config = dict(
    n_layer=15,
    activation='swiglu',
    norm_place='pre',
    positions='rope',
    rope_base=15800.0,
    bias='none',
    final_lr_fraction=0.0,
    train_tokens=773700000,
)
MLP neurons of a small language model. Each row is named by its layer, matrix (gate and up: input weights) and neuron, and shows model dimensions 442-633. Each number is 128 + 32 x the weight over its row's rms, rounded and kept within 0 to 255. Numbers have three digits each. A neuron's up and down rows have the sign that makes its largest values positive.
A block is one neuron, or neurons of one layer that tend to fire together. After each block is what it responds to, as a language model described it from the Wikipedia text at the highest values.

L7.gate82:143080177074129091107165091109121154127125131153101175159142104100129141136135147120138105125164082170093113082117103123084159156130091162116140092132129114113143125148083127165140124138120116192076150143083146142078116136146125174057112102171097080141156137136140128103093229135091170123087104067147159113165138142122169180149162116152163171106109134162121091177139141154094128164144081145128133161063061118107105149074107107126090051197226156113076143124113102174134137092129146173066151114130136075130103153160125134123182167131091103125107121124133172175144140169146130093
L7.up82:047149166157157136098096125164130128072179108140111098115090140173154123148167122092120057134124084122122101101108173103150149113153124078092079105199142127112116146059103158188135116090088109102115072124085130162157069077122124096172090058102133127097120129174137169124160146145067114090140140152128056183136086132124125150141087064094127117144123141092152126203187103093102098086149169137117089154151164111121059198099124116168122097144101095123127151140167100153101144066129151091131165161193219125131092110114136105118092082107152107116079078139174187131079146132072155039
L7.gate231:077154128085177146115164129158106131161172199093054121124115149146125197107099141131137115184120162165105103160118186115098133141124141108140151087122143119095151156154126104116169131156091130102103129138142131083147103150144182138149114154151135106157124102164130159114120136138133123103089077133150090113158124139145108162139114096124186197163189145113151033142089109103160143142090171171143077187175108152101199090057158118182140164141188163178079138117102155129086113129153187146134083117137165105104144176143116125149117116135084123095113130121149148225125113133154125145
L7.up231:125150124086148202127172100112189163133124122053077139125201175149119150091091152147104100105125133121149106167133152141106088163144161173100155132120094124119120180180150149158068102141123093108163130091102179132080122113109145154105178081171176089107093145154104127125116202101110152107072133142108103063098158112155160167109102120181138151130194141122110146122155152149145121161173179107133144127134131106156114142121147078129118099189172096174090140105143109120105080093165121133132095077085118077166095130108120102098120164110135102179139119133081138181149152150100143117
L7.gate380:120162133186108153181141104100087196126197128104112130145090159073148135176128092074101114133126120126171122085077140126125179139016120095132075225143137164185128142104103103105123171133087148158125104126154139093174140090194138165158088117162164086123107109121122118138120105131171127120151173052072219151150089133093146175149153128094146112135195165088102136137155157105118140154068115157124166195121160155142106095135072108111154141161101112137105158116150160154177145097142137099107144097157096175134168166123114132148149127116131081101093088164145124149142129106069159126
L7.up380:101090170158094145121123187126125117113192146156150136108081112139164059123112168116087136128156145089139106147136069106125112171110121189085168168194163093127137075110144139141105124208135129170098085108072194048160133081094150135098092116137103089122109092156079142146064171128097136095114126109091176130088138195108162106189126126092109085129161132145105110120096132148068138106116157103137142134153109082170139111142173148176074113168081131059136146146174127121115163111141117145101154073078079156174146088134081145114108131117139089149133130144106088103151142066099183097
L7.gate623:145125131145051149158138128163169136186119097149119154067146149147111071136095177071141159063100114185115122141076152158121143120174160123150140102129159133177060090091130148160108092126140137183065144147104098100192080190093164163161089070174119119133146113103130154133157135169135101099174118121098117090124101116083136129134128129075153066145137189089130203115138113123119106146159093117131094162168142092148145121109140103107114044084156179082135129091097124155156191068089139182083179146102177184099119199136132115094146137125165094111114162117092177078112171129101150025
L7.up623:076102118111190148069182081104165093151150144156088153130084113145126144122049188081144100182174137110173155087132095120128147179095127101122040113050107091092187171178117137142115168104128129119104083104154158110111129122182102133141148146154097098073164165145089158103098075079085136158115092090128118132132136082131141131116124116107093105182158135186115103115144118086144155150145097166106150083109113127056100108104068108159117112118160125141060182106091135184131098113063137083142078128135135121134143100185127155118137119113064161147149097104091136142107083167077100118
L7.gate781:136137166135135157153145080083104151164043103137083156220156157129089163126137161105080076100084129175212090126099087153190109121150110075116095132136094130135116119150126149119169157123169139149129156081147127117172120162141135177093134147137125137134131129179152101161146139050081112135138161156053110116162112121114189150173109088154104096127185128122118179103023109130186127120085125122146081145169096071139161127104100159096134143101119106138121129121181090113077113098153118096128130068088184127125152189162122157200110158127136102103152105112118092096116121156096162110
L7.up781:165133104127117176138118099129053100133089149102032121134131161161097134165082093138099099078089123152152159096112123084178095148106092213133088086099177107140145177169141093090086097091153141136115105077121151108145129117119171163161130126130171082142136080127100137115147124128094101166113088169101153172081095180103114168100077044141132081133130122138079084135046098143131150136157153115168098150166164103153143119065093146116111125198134110031101091141090161138096130130196119138063110159089147124130128134088187082150161155145110134070168108159124137078145154135119154109
L7.gate892:107121141124077124151166076138125134106151157147119128170118116148164126081126190094116149164176112125133109087087094113160112170149122178168108122137143134109122140152119091107120169161101093126121144158147140133160124116105137131127120081136214123069081092124137098188117115137128136106051105128150124109103139102121145086123177133132139099142147150114122118101160156096093111109107063093090132170193096086138154143076107125157162134088145130101136172119142141106124116151111120142115095072091134129149193127118124167132093106072100096043085133097137124073087109077123173105
L7.up892:173127080127161069088125096103109124178113088105148158138129139134137086173098139067088113164169104077114148088126166094126106105121106092099119131154119134137127099128108115164175089109155084099117139114108125140122129118138152144138073060173152136131124144079156147187117126110099123132123093196167067147141143111131119105107194167141105080120139133149176113123148120097103164122138099148123165165165146119123158116142175144123084106145112111110114140170185131114175133092145172188105121095084166120151119167109179087182109087160088127087137158120124178087157085166073185195
L7.gate955:092070097123156133151084137075176108137107139150129137155147105108136074130103120137148097092096161096175126083169111181162172127120119127118123092070167112151189139146154118147196142196175134111160151122095108082076081086095125184116087141171116137079144171150109148097079100153123154066097175131174090163087120107141098155136128122080191091163128099120102124141070088133155136179140102111113098145198084147119131131091177102167100111104111138125138124138077132110154146099125148126076087092131084086138130198128140145083096102139146130122124172152118126139103077135159176124
L7.up955:177120140108156161159139094141144144145130132155100134115110089140187144127121113157116150131173113137113171158122139143130140161135142152054132103189132155114097153095087071151193115071151098109100172160128086136139165134075127195126180052197102081114130167094147145153118094106083149168136092148123129130133111148146067152131185128139105107157058156083144120141125137107113121059141165220099106055124149121044097105153127158068177105058176150094175137129132165158134119187154182102071112157172127091113073119099109150096145176132088121147154122141121173099100108071120109136
L7.gate1575:105159146152122103118090132098162180078207150194049107167117150169166164098167137108136164101117119101094154119082134123147098137154149131133153151116086144150129073159148133092156128125068144085101096092127075143132096136161120135156145106150103090099094104106151114050106174081170166087126124121134109183127168146080176154154123141086109169145151120147166142119087061124151142118080118113114133088127119138084144162019141082146082145109099152155091111131169162114146112123109105161126149114073115133100157102159098152126129127074155085092098151107074089179085113131090121125
L7.up1575:188183171088097176099144142168095161131094107081164204115109087129117137179109150147166131165147051184149139140116110126121164067133127166092158189147151102150098162152124082165122114071155144159143122175156183169084148163148109168131130135142095094070132067135112173122076104111123128100163138163149160118140151148143120123119131140136139098139150132150134069108122038153144154126103092072116169186094137089178141092074196098159074158180144112131181141113099142111114134132169153146077191109169105148158122149139184182132139093146122129118113146132082137155172116127145128181
Description: Partitive "of" after quantifiers

L9.gate394:165150116121121143150173133187079118101118086131126075129087140146150121142129145145133169083124122131134151118121103117121135194097108089086153111217092119126083181136152193123114130129152159162098128093099126153205116060115129096148190095132147096135148171126110128133167153154073187097159079079144150088128159185104195157155138156101123144101122148069123089104072113140169159127126136170096133151127122179178110176161126140144196152060112139185142103195128110141143108102101147152206085148061142161111043132135141092152142088151168118103111116097091169083126090134101116144
L9.up394:093105192111150126144168156121143090136109156153184150052066102145133135166180130177192143117206135052096131120097111135105148120106100073144107126088155122107107094156134154160103040154183107107130127122073123126114113151192138126081159102139156136137137175105188109111089123138105069145086087110160140122096089097146156110104141106146148102118139121140185123149103204136123157115162082127136096166116111166177110121145088142109149119054145128115157033162081102147160185114068089054169116093161173160031143080072067128109126131138122107121159057160160082195141068133168110086
Description: Coordinating and in lists

L2.gate140:080130149142091082103112064092130132186103133106108128153134115136070107128132190124033171125135112095173141126101134203212093149183108119086128144104123131129094159197158124118096164110127167128111132096203158196105208097140090133094132164123167132114121147051107106071183146065138099092094146116100083171137120117127162136124177104114076137118115138140089118121123075118179165115104149164085148147096149144111091092098146121164151128101118156071084164125158114098143120101052131166087149133142168162112100133155155149179104139105136131101098154154159141151076091161167100147
L2.up140:159075163091130174070085134125158141162081108100126100161158158067183119161094099084077126181161229133124122114115175153096112140101124076150176144179159096157090166152084122111179135110170121103150152133124100142192113166090101160143132155115164150132169088159145101124105134089101119084140102073177136123137174096154088139160111079162115107122140118103149089121150089109113206160130144142104082123114142083120149124111161181163160121116100167092207199146168127113164114108136133148149128145144120103202105187133143117140101192172148108176116092095142106095172141173143145176
L2.gate214:099143144139143134166134087026156072145087139137076122180113112128098206137121133094146119161098101122065126096147148158168104108121092083139130161113118102157115136130106158126133128175141147093102168051168126169126187098124115104119161169106137099144136107096086130143172119091105119062066092148125131071152094094067163221146139135177124162080114172114107125096102110130186160118106090179116099152143089110141170127101105171163122145117123098098106116115145136118140112161137076098116115111128127177145145124086105111167215127097117131133129130158137191117159104162126175089
L2.up214:067077154140120112128134158070134064093115166187111098194069181114160178121158169142095146153113101084093148110164144213139162154158068122084117150176099197123151147132060147092166166130118130146091139122146167120116150088081084030160101126130128129106122095118107110153139100103121102140108114158138184102065168103094130144163139156155093136133118110131128112130141101127105061108165141189113139102084056147125144137139107156105117171105181115124095090081115112110074102152103091100136071154098135192222187090150119115126188077132109148123134094107186197108156164104174121123
L2.gate600:190119146142109136154117107059084103152145098102111152110120108136073159133088201132057116106150179154098091118097132126191111127130160123101102153103126125124143119123091161116139165139155184117107123103122131113145123122153202065072174167045087106119130114173124086135139097102116100117116108153125131053138129061050101147099071126124099128079115128126161125121093165119168130123100117165106154137156164137176117150123146106103132150162116156114099156151148178063191080098127109158149139090158164124071162167151190120144081096167116084084143137146116136131140135139121098112
L2.up600:122154108112088173107089071096113175087166129110131117103091148100124126129113113140153140139176136119129136121129132111109180089048117139100123166132141131158135083121063143101089146099135105131087141145138159093131115173153178107135114101115146154100128091114105179151131181086144110158079105090108168142128135093117159144090146125121125116059155119164163098143139144128160091107083134148142118119110127157078114107122199109172078142121179057112069120109142144117176108176098116072182163107127109072180158185139090142145159140096136084140144107110161157178153130114175116140
L2.gate738:231149154126108134095099092092133089103152131069113088132056201093085103135112109136093155159171101116139093075130107142188165180159117110164097119109105105155111157176149195128142174151125132089133171152161178099120139080119114098091121142145178139148139129164107129180178090090053110103134139149130139065127190090114130176135076114074135129147095129091158107128058110107187172129092094104101074116120119122143079148166091126155157083143156100088156168157138130124084093087107110137152142101132152205088172155139117119131182132177110081087108149122115105144154081136167133102
L2.up738:068104144098084178180134115103118130129140115121126118150111153134176154069122150084128145099103132162130147126079146108127101136073101052103205122092084109119135150155153091102145130121106115154134161084134132121131198157106179143108108135151150147154116128124142091124068154116192134127062087099145144170136106138107123159141164085198125130107137157169148109119116134172075061087144124107103125099098111090128107140118080134126153146090118101095122105105137149127158083179093095089145145080162118159139096158128117150141132125139106121152172101092176128149100169143141137141
L2.gate1038:159110165119095141139083049139104155108150132047128075173105170110159104124109175052100135139133161134134127144049094095155153117128132124137134126076147137122095150146099178119142217188088118111096139090111180119135133072178109044105148088158128137160105170096077150196156118109122129121115156110114148114161205080122202117134148134104100127123161171077092123127129141127147148108096147084101149120115156142146124106065083159150154136096120158088181160133121166106122086139144093100147133074148168150112112144205172106200092095108163067127111077120132181121151147175143135116
L2.up1038:122151169204059153134131111100113115114148120100076161161088124080082115174136133092156119129150105158129134076089166127141098111066119138171125179050154155088158193182147112165125202150195126130180131100201081127088145120141141145101124110118200126136088116099132130191112122153117107143137169143198151060187144086087107142126111099114123123150087116126133135172071138096120068091087109085168098157108132127177117166148067134148145099114154097079095091173124110114123080108062124137113096114175117162114173161117106162105157138114119101082092096083089134117042099159133084097
L2.gate1044:145100198079136100078132143077150099097143181136110108218036166147122154075146135112133156201108145117134144120069075154138152154108109113162138134098109139117087124109117113073117150196074107106141126062146166045135097081106104124132080127125129177064134167123067138089120104141097097205108130128130155142106135110120121165106131123127105141141092153168181176160116087117158126106069121119116052125097127101098164098074116124170102111134146149083174105182150091071067073134118096079116044113102179172140169192174097075157144124173150080121033100159127136110132145153142077127
L2.up1044:134140133140080120159109064068145145107120106103078131159088139111112124104117101098058104109053064116139142134139118112161078189105151116175110135110081057144118162175115120111137200211177143071086164114161129134124155167145099124087148118130101111123113121089170158135175111096094071156151107125113146087205113102137116159154122094082120145153127183115112162108143107146147143129117081136079116178108162094081145117166099118148155131080161110134163119137154159153169112128119099116161182113129154192044117153116120091177115148166086097110142125133157120178081116155067096152
L2.gate1327:147170104127106158170144113134176161150101061124149152095125099083097118135153176063177124131144148113157109109143073135175142073118126158132091055144154148147124100134178129152155141155127102143133153155120127086199139137129135167128068136130122132123120095116116163178145108109142091125092135147165150146130103147120123135155141164139119110137094152109180131135156138129176136114053108078103145188113091143200151133147082163130165099096090154087216136154176133112143117095088118128127096074062097153106169147104178156141049130154132060090099145113113160103125134180037127127
L2.up1327:165136126158120151118110127143094131152132119126090145163134096079138160184122176145149060172145140179154136127163165094052121106125171119124137149117111057128110100127122116157122158139126138082179146149122095110188111143069142114124053159111186156149115107085166104095182126143118140167111150177114145136158122114127147116090118142117189130100149087092139157145099059150182110127121127080135119120094136146167092090172072149116107138133152102093131125108161167104152136115097039093140151172097064190113178129089117131171093060147139132108109100104156126156121063126127151117
L2.gate1640:215086186169101123143108096101152108138135149122197134195107142129098159141105144150087152154165114144129109131077090178192140116148135088088089150143087118088084159171116135117068153144102084115145145131124176110122122118152143097109118167121140138111122099129125130203135102111105126103101134107188113110167159076124118240106159119104092141169128168138177111132083098092151099112068063128105148174116086109173074081109120132122051122178087100097112158124125149115148144095104103096126087106099106157150187125131142093148124062142114137083089130079140183128148060131170128160
L2.up1640:097114131163114180153138129120166191116115138171100114145135127111135129061115047053111101157108117156144167105124178141164075082081142094123110124065124105111143105168153098079167182107144095134162146125145180134115135117104174088108118087149175139136122138162147088160132102111135100095060143103152113089114119140116112164145156131146091086125067114157145111177159102171165135134156118145114149099084132139151114112132142136169148171103118132141151113090120117123140115124074120097131147148100120128117121138105130119154184099165162116105141140085117096130143095163109094155
Description: Line-start list/table markers

L2.gate449:176122071095150145152094108131138126170089159171058181110171153138217153143164117118118134171113078097140127111111091074151126180156091131151107099095136091161086070142129165115174142144117195108128119158146144147131111083066098143102129079106122143091120104157116166108163143147187105131118186076145103192147200128114108179106165119188104068149141110070075143108208147153183127174098157078131128144158125136092102141085152181178079154147154096103119131093073141144081129135116208124138089120118164165121126092181150202127125146132163094101093094122137141146137138158092101131
L2.up449:106077092118138100108088080127155160139084150133143204131153097129177172133129170067127097122067125029066071132169128106124097144116077098180098124144154121139101092174162122044063208096147131110083143128152135090152138119111170115142153133154143149070146087126170089116132173152168124120041149154116153135139148095150160154135106115148131148116143076175138158189106077158184176171166150196175110135071124079144129124120122173152174145150135140096081138120161129119093090090164149107085126154071127167077091145085102159084125138184131124117057102138116158135108183071137122150
L2.gate493:158104104174130108115123107138173071111130096092115099095075101134126135144086113145123166123206141133144096109111103119091106139110116176111128056134084135130084156166161124190132094080124109150115162144136134151154124160111150100145108176164172074070105145131155087144139075094106093106127104154100147142110152129118098156151190175164151103110153151157115103121143126071109167152149114149120138116147087115085160062198149079108164129134148126114127104181159115159087129083116165135117057085094191131088193146137163094059101077106109163158090108099127140084156065126073100131
L2.up493:099110134120126152097139096140131160151170112124141108151096120171090116034113114074127163113121120091132071101126113094155128159123034181134094067131184103169104077074093136107132098093187140163150080145082178134136130144117067052129154133164128120094128148142097131105116170131162175126125119118119097126112187125092105194137181129135103095115109126132173124211107121118159145125101128096135120118104119123109119169166172094183090106103133059195084129093123091080101111148093127133062178114041086123133089160154132114105178096115087079093158126124145108170169127166172111044
L2.gate867:135141121127081116145090128128150170131090184120132137091108162130156168118118132044140111157137143148161133171133144149095131156090070122142119130134080138114132145121145154150123149122162184065125170105114090160140121084115063107096120089089184076135114106127137095146118126170141122072098166183147092191139088135123128117124103111089087121127135167131075098101128175065123142169122089151152113130106118144094089141138088203084127076107176161120070157162125080144090094137121099164151127096103129117116091119128123130098128095067132087114099149168120133114028097174170072106
L2.up867:078104125100120119179082105115145090077148164128149205140070113139156145170205103067156125136167110108061150106178144115144147108116113118136098155089104106184112127138136103099081137196141128113176166153113072148113119073135091111169136138123177129105145133166152117081112140122095103093104128179090112149141106103168110136109128089113068124098152088134124106123154119115148184164131109086108104140100059094096081114154118152164110082159134191102199116097160113197108141152153105149157094122119142164092122081099144104084146064124124160114152152141115169127101068153137077113
L2.gate1246:092101091116100128129072114126112105140143110045032121103105150105109098156095175150078097120118117111173098123185136172175085108126136109131123140101143114084110207179096073093187156097092160118105142167125100171212092095152077112085189092130160081142114139136106171130153154124099097170100129052135119148125126125178148113098097087105088101145107097174165144104118117107089133108154126124047139128131107140115119180130168126122188126145180105080135125119180168123130132132135110148142129089127169111129140140120163109167130112099121110109155185146120170067154135199125156151
L2.up1246:115103065121147079112088104106122078138106143079103096125100048162100072108153183158098085107157180142175124151158147128142131050197073116133110076143099131120090210136122081128132118094113103168085154185118121077174093118112099081116178156119137043141132121132126145191169058170119160133072060107099095099142175091149110122083049145117122096139140100140142156149141165098072079113124122121094157119159030155097126152174111121127182131149147140092113106132190153105112136178100084140088123106110153102105143096130158087121129084104106106117135175107130118077129161136070152175
L2.gate1325:134121109145119086175107094176084101149152098145062151161136119093133192118141103163084149113140120066105110143168087150108157113097161127194093150118128094138121179104089103117139077166141137141112166184081088143145099099100110143190104142168179167160091168113097201124125110132113146088134119087113129095134116084092131115153147120121122125094150126048126142090143148162121127135113095134157100155082125166193130097130145055122143121134082149133121155172157108118135132076185133154170194120110130115059149156146116094154136125144203157076156105157107111104119131139155110175
L2.up1325:062125141166153120179081197207135140163169168130112137114151145133179075139132090140165118162144149099163107139124129119075142068097098170113120111073098145117164106111082118158117081113152099130131080090113065106100113133084124151092106123109122119107133070152166121134127176158101159156198137085175091159132124088125153060137116114168098184079123154085128121117087138174085113101158095094188164092079096132162145133105136110144076078143180121159145113140097152117150158119078099081115101104094117114143094112154092126140098183104116143183178054089103141118158124114145172186
L2.gate1523:124143125060095132154199110152112086135141115163118108174139178144160143130142134151114123147105117155125093086062189137131075112119180139127153119132128070148184127145075104086180148168080153115133171148163151116099153115112133132120113131150113167151072164084120163088152186117137133155105145123134102093127152114156125125180159078165091081171138184146127174118131132155149178169117108185099115084171189091145135137057135076114137099077135132102134045167133138163125079167168151178154147121102128134122132146148162169099185201132149066150147148155127130160144111129104151104
L2.up1523:079112158079137119090140111170176105082086134143164128175088149157175131127167182098167123180097179104155144131158185135104108110123144150152123078199129089153174082103107156064129136153089123134153162161141109113136111143088053087120104156114071152117127104183146166105108176148134153146159130139142125128141122128141084138124151162117077082126087108097165199169092148126093140171133133186095164072122152101149139140122137115175129158142099142107114074064139090170154134157138147126156085128068139127143135082091148119087139158124112096137130115102127172133116146131144156122
L2.gate1541:165110117176120140194145138097121089153127120123094163109139135123148080174085166135108122243093128153143044127131111150146155118147149114162125093107118129176131075119092103175097145102116161157096157145130145139091114174140143183115146166146153108083131111102112107172141095125142069117038179119114133164182090135147183151129119181146092147178173094107070140139123135142170147138094135144181178155116072154136110110171147175107132141072108110148084129217130184097097153129139110083093086052143151148155152145119078062089090070094189124089140190111166147150137113107157117107
L2.up1541:128179124098097127079102131109151083092167151136144114121160152169111112154128097080167091158154106131132110161132131146187161142083089134110144149109113169158093090129129123099118160155181086169140116139134092136135170136186059151126163157119114135106143173156076117099129182105135126159154148138159088102113140164162100078160107083115163088122112120179122108087159208151117152097081148162086061149121111152078082112122083137147106159123159094110118152077184131087153071123128136111118150126119115166119119125118134181105157172150149085080120165099098120116128194078156150173
L2.gate1682:133106195163108128164173105083131054126168085119122109125078094147113147158105101119127099171124140070138137147158121117127119144155095148199121083131102103121153177171142103080161136120108114120107092139137152103085120162113097148132104107198157088156152165065110123192120110081181092061100163116139108141169122165153094107109138100060144131084103121118163104083133136058072147130140088139116087170145145171196082174173085128170158104139150164129105135126103142123133141163125167125114124094163129158115098177096096160141155162136100156187083182172112123152091138162135188142
L2.up1682:156136178189160109168084094160167095098142096177096125090119149159110164121158120125139125175159124115071134107135153163079133146127064131133133110185118140180140054115157072123120089190130107162129160148112119065137125127108202165131151047096140140088156133115151153118131096127145100131047160125161132082178138171091143166117116085101076079121165108132173164107137165131158089140084045137171113112127142153153110117157152139088138127103155077160130130114110123132127162162108166175088149083115105147135101121083128129126102123145121106154133144138105191150119117137090106107
Description: Top and rank words

L7.gate430:126175111136116108143088088176139110055124124133096128173084122096155111155181088123089079139175094095069127152095090101134140128123187142091153120166108164106128203166133112100118197167092138121101126046172147086121151106131169147053126138134081108178127152141154068168154093110115160134110111100142072134153115137144140130109186061088173143149126095088112101149103156117131114145148177144096111146139127130074147115163141124160146142079150160113133126094157105181092134115140149125140116099093148073106121116131098143145144148127074152146112148117146134159157143093125105073
L7.up430:131119095149165072104082095133185137137109078148068113135129192126131160108143113178163096149077095082114155085119149078165118182113151081099153123138071145104166176112094098097126173193103171115149101159146116059162145078090156105133154155143108165176129138133114138087089142157091182129154090156114093219098131144165100158142106094124172100165110136106109163179125112127113174123085142198149060111078123166099156081205145160174106116094155160151118197130166145109104111094157128084224127134105103125128098130103157109081124129148093089106068143106147154181131173126129101162
L7.gate764:189104091121127095141107105113178150157066065155025131154139108163163115109098154133146168118135119158076164103128102135131165159124112151125107129121057132160144147151081170150143127107153110176106132105120186143071156097105197119087138087109142082139137139175111144130150172165131130168150088186140120145150170139065129098159110141094158104178122105158091083061151105032162120211107080145124121084120138115138094128180104116094117158094094161154134109122106149139137128113117165122088175130145144115115086140138126087106164176095172070078147172161139149124186078172147043120
L7.up764:123141105112176102158136154189159161161165134136086156121094103150115113080135080115169128084141107132126117157100205191152147163136115102119130089160109061186147075098112110155151169118117139141100124163103161174107100080153127082115170159102104105153109105158097123098112112160122133132156084128023137115129135130119119160177119058148136118158147127188175077125134073079127159152141093141161064122125141097195110150168126136153091193086099108118175114105103115135114140094104147079148112151090070116127073104126145143126158133141161074108119131124104096143134130138136086149
L7.gate791:162188108131101161097108119088178125125103094098077049167094170155187095145152192146105190077165144131128132076085128106170112150134108125199134151111148097104139155151209176144156123099121181110117111103158158161087163170150106088089182118137107105152151136136201131124147155100072135112133133149063168125108148110106125113126133100094158125176119114139118103157096122080122136134152117125149098083150074147174133086133115143134120142085123151147145112185135106092115109081098117121226154137139160099138079144126120107118115156151121083086119188150124081106155116173129109143
L7.up791:166109119104101145161094120124084146115095156166112150140157146161185092193195141160182080062138101119152078128168157103090168126157053069105136111190173073131127176156188129138141135107110095087122135122141162109172131126119145111107154154142158126194113170087158158094108206126116160156147101135111142181110159174094098040094153104115147084141147090127126094136043133117057085138136130147119090155110071150184204154190068160112115119139170144116171123133166064097157130075116105155171101143206092124223083102124107149108161137084061117120198081128153128118077136173150161215
L7.gate829:167107131111187094175160076129174084129112141147064147181137141178149172110176107137130171153066164119131148067130147172194114152164151092102148105088107103161097112090098159154142165147175117123142149096112152093073145116042175120103127149175116176115084133112115098116135118113114133142125141204108119141164222143078150145136082137047088117090163111147083143120112091109166125125162171111156109162113164074082127163119139188170093144086080087161180122105115069203098158178098094055140103116116139080086139090127098131108165087128103133169135137183124141162097110157128119148
L7.up829:113112095155098182114081116107083119128070154071132140149146120137125152117129152131092141141077150134167109150070095138172083109153212132130106204116154143066156176185153149194166189126136141099146120056154170137183197185154058127173157113134108122109110079157114084171141134116143143142089148127087146109129074076131098124144151127140086152125152158182135165116155101112116154172133097152139164170148082125147097145079126164168122123121156083140148110137128173066199139110084102129136131082147130139105128134227152139099082175126101122128121164105134084090153138127172144110
L7.gate1177:136104151147088079148096124147154154124071122160155113121218114131165075166129097134155100117174081182120132140115107150148071100147113144159167109175160117132126149170103111092152132142114094068152118127118193157123210166101182150060157171154082091127054126094108089110121148106145133086118090172156178123119175149127109119158164127062124156114082082130137041110080150052065165184131111143142074114127109131155155158138155098084107131093082158127153112121167150142121177103135131149110132103104103121104088131076111116127183117162150127163130143100126120147129137145158147158
L7.up1177:112131081156157146163126121068071155130128124141104166085156112117113160107126104119133102138121082131197092114114092135158090083190208159219132117141171123103127129109065128097144141120152151180175123145082112088185134172147095159154169131128111130181123109124194175150146179164096093104141105134123120153139112138116144163134081109168136107148111152100185128152093153121184113132176148196092106199074094129133153175109087113150142130160133106181116117119156083059114136095097147160095123143118135142121107183133068163120132139158133151122109145103177117060128093115130166087
L7.gate1248:101149153138128164127148092122169071159104151123114172089113126136077139083104137111135137114080112092115124072153151151105089153149169152140117125165167149110170178149099132100144146093129107071102107081136119149152126100167078073135170145175141108147110080178159114148145134149104098160131137052095140116070138114127134097146122143125067178102149160100079077132131136044087095157138102121127054197074135128137130180066176140183116158079100134202178105153152143129094097097110126128071179119160096134117053176156098063168110119133102130162130146142167063093152045107154094164
L7.up1248:193182150085150111130154162169107122105109111128098107158076106136160154125101122107157103099109098164087173159099090108108088069113152138109143103136094178155118082134127153126139128075245118143171134079152136126071091188190121116138163180146185119166130106131142143111134162178108148103196075145151152136150155170083102065182108147115138089156106141101106103094089118091175125185136164148104168138133124065181200128121145125123090117154127116148175165118109114152081102142123158158133074148131109102096144094224070149077135094127173131131066087105160191068132101124111112141
L7.gate1329:116085074148077119114087087088173117096083099139129155097163142189120142088135131170076133200099115106054132132158138153195164124074100162125140159127085106108130136182149113151189133239155123095124104147139097131179139099130200115073155152115092149097135152153101076163111209155120140108168131143076090131122090140077073163085124138087129141120146123143088163132089129090113098167113058143159152125163099121110102116181188172161116152087140105154133108142115122131131097114079136171187163142097120122085126107146031188114082084149106113146101204139177076172137091089109138161
L7.up1329:067079100072073104119097135176085108168116130131079163071127088162133197121116066158128148153135136156084127164094212189135176116143074146123161164212104135131068110121177112151096130203096121092029165155153131121104129089113172154084132108139125089129140125156126134098161147155104114160150077119155160121127114193067111161102131169128125109111129130110112135194103168111131104165168107105134075148102173112091136087158147111120129146118124117119089096127133158130088128103173122161121156168144152128113114148109160139128184122167131101089162176155130145142158161088082138177
L7.gate1596:126121102124094128129060146114127083142152083119064111131087056180134138094166077138118093109136100158104108131139146121122133147126047113085157133166096137193127099125217187119109177141126131082065109110129118166142126197166114125100172150160127126123127213167114061174153122104139173077110051095107137136103092098036160143081106109137110098117130180149131119123110071126099114143119112155138148140119125117117128171136117150083116115146121128142079177158111138115102116150067124141130044184118149096134095139091109117128122104150102069093125155197143150082104144089111114120
L7.up1596:142127175159056085111172105147146156164117128160156156116132122119129075160148151168137119133143137139115170084106154169130162092183185173126150156115091126124117142136145145189174101127105184137133070139151109132127109080107158147159175104133084130099102162140230175053142132145100139142157131150133152179088205120155157122170164154155135110124117119162104115126148115062146122140205112044074094151132108069122107160077133116097140125147128095167189059181047086129135201085118173152139204159099105138064114158076129141143114101122142115139118115127135085127099132124105128125
Description: List continuation connectors

L9.gate319:154082109179165086179113176151166138076109077127148166170147102160130160109125190132146113080121140171174153152081164158155114117128116185126162106131081080168071165094162130115182156107200102136123108103126066122131097110146090155096114151160120078084090104073089120145082155082088130087166153186146118080134125088134173112131152111142153073161162137156104179175133127067138160093084049101093147105185129126118197087072132133121106128108104133103070101159154118150125115071151111223097129076085170218087145140124115178190140160119125099083163132071106118132126136129021139119
L9.up319:119107106087158150136119125108198143093118086080096126149083111076140147099126171147078177175155115171114108160132100114080197124086080117146139096136136114124105121130183121107168112074118089114163097081133139122112106078055113097130224047149132093113067149149108072121132159154157152118120107096084111136078153142099110153112086181110095077162147158140122099115089130114118095089102146158155132153121126104088167118187120081111133067133136080118107150153145102180121100152145139155163062138106112186204132100096117169074124128120115077060112092148130110135118117129088161145
Description: Partitive "of" after numbers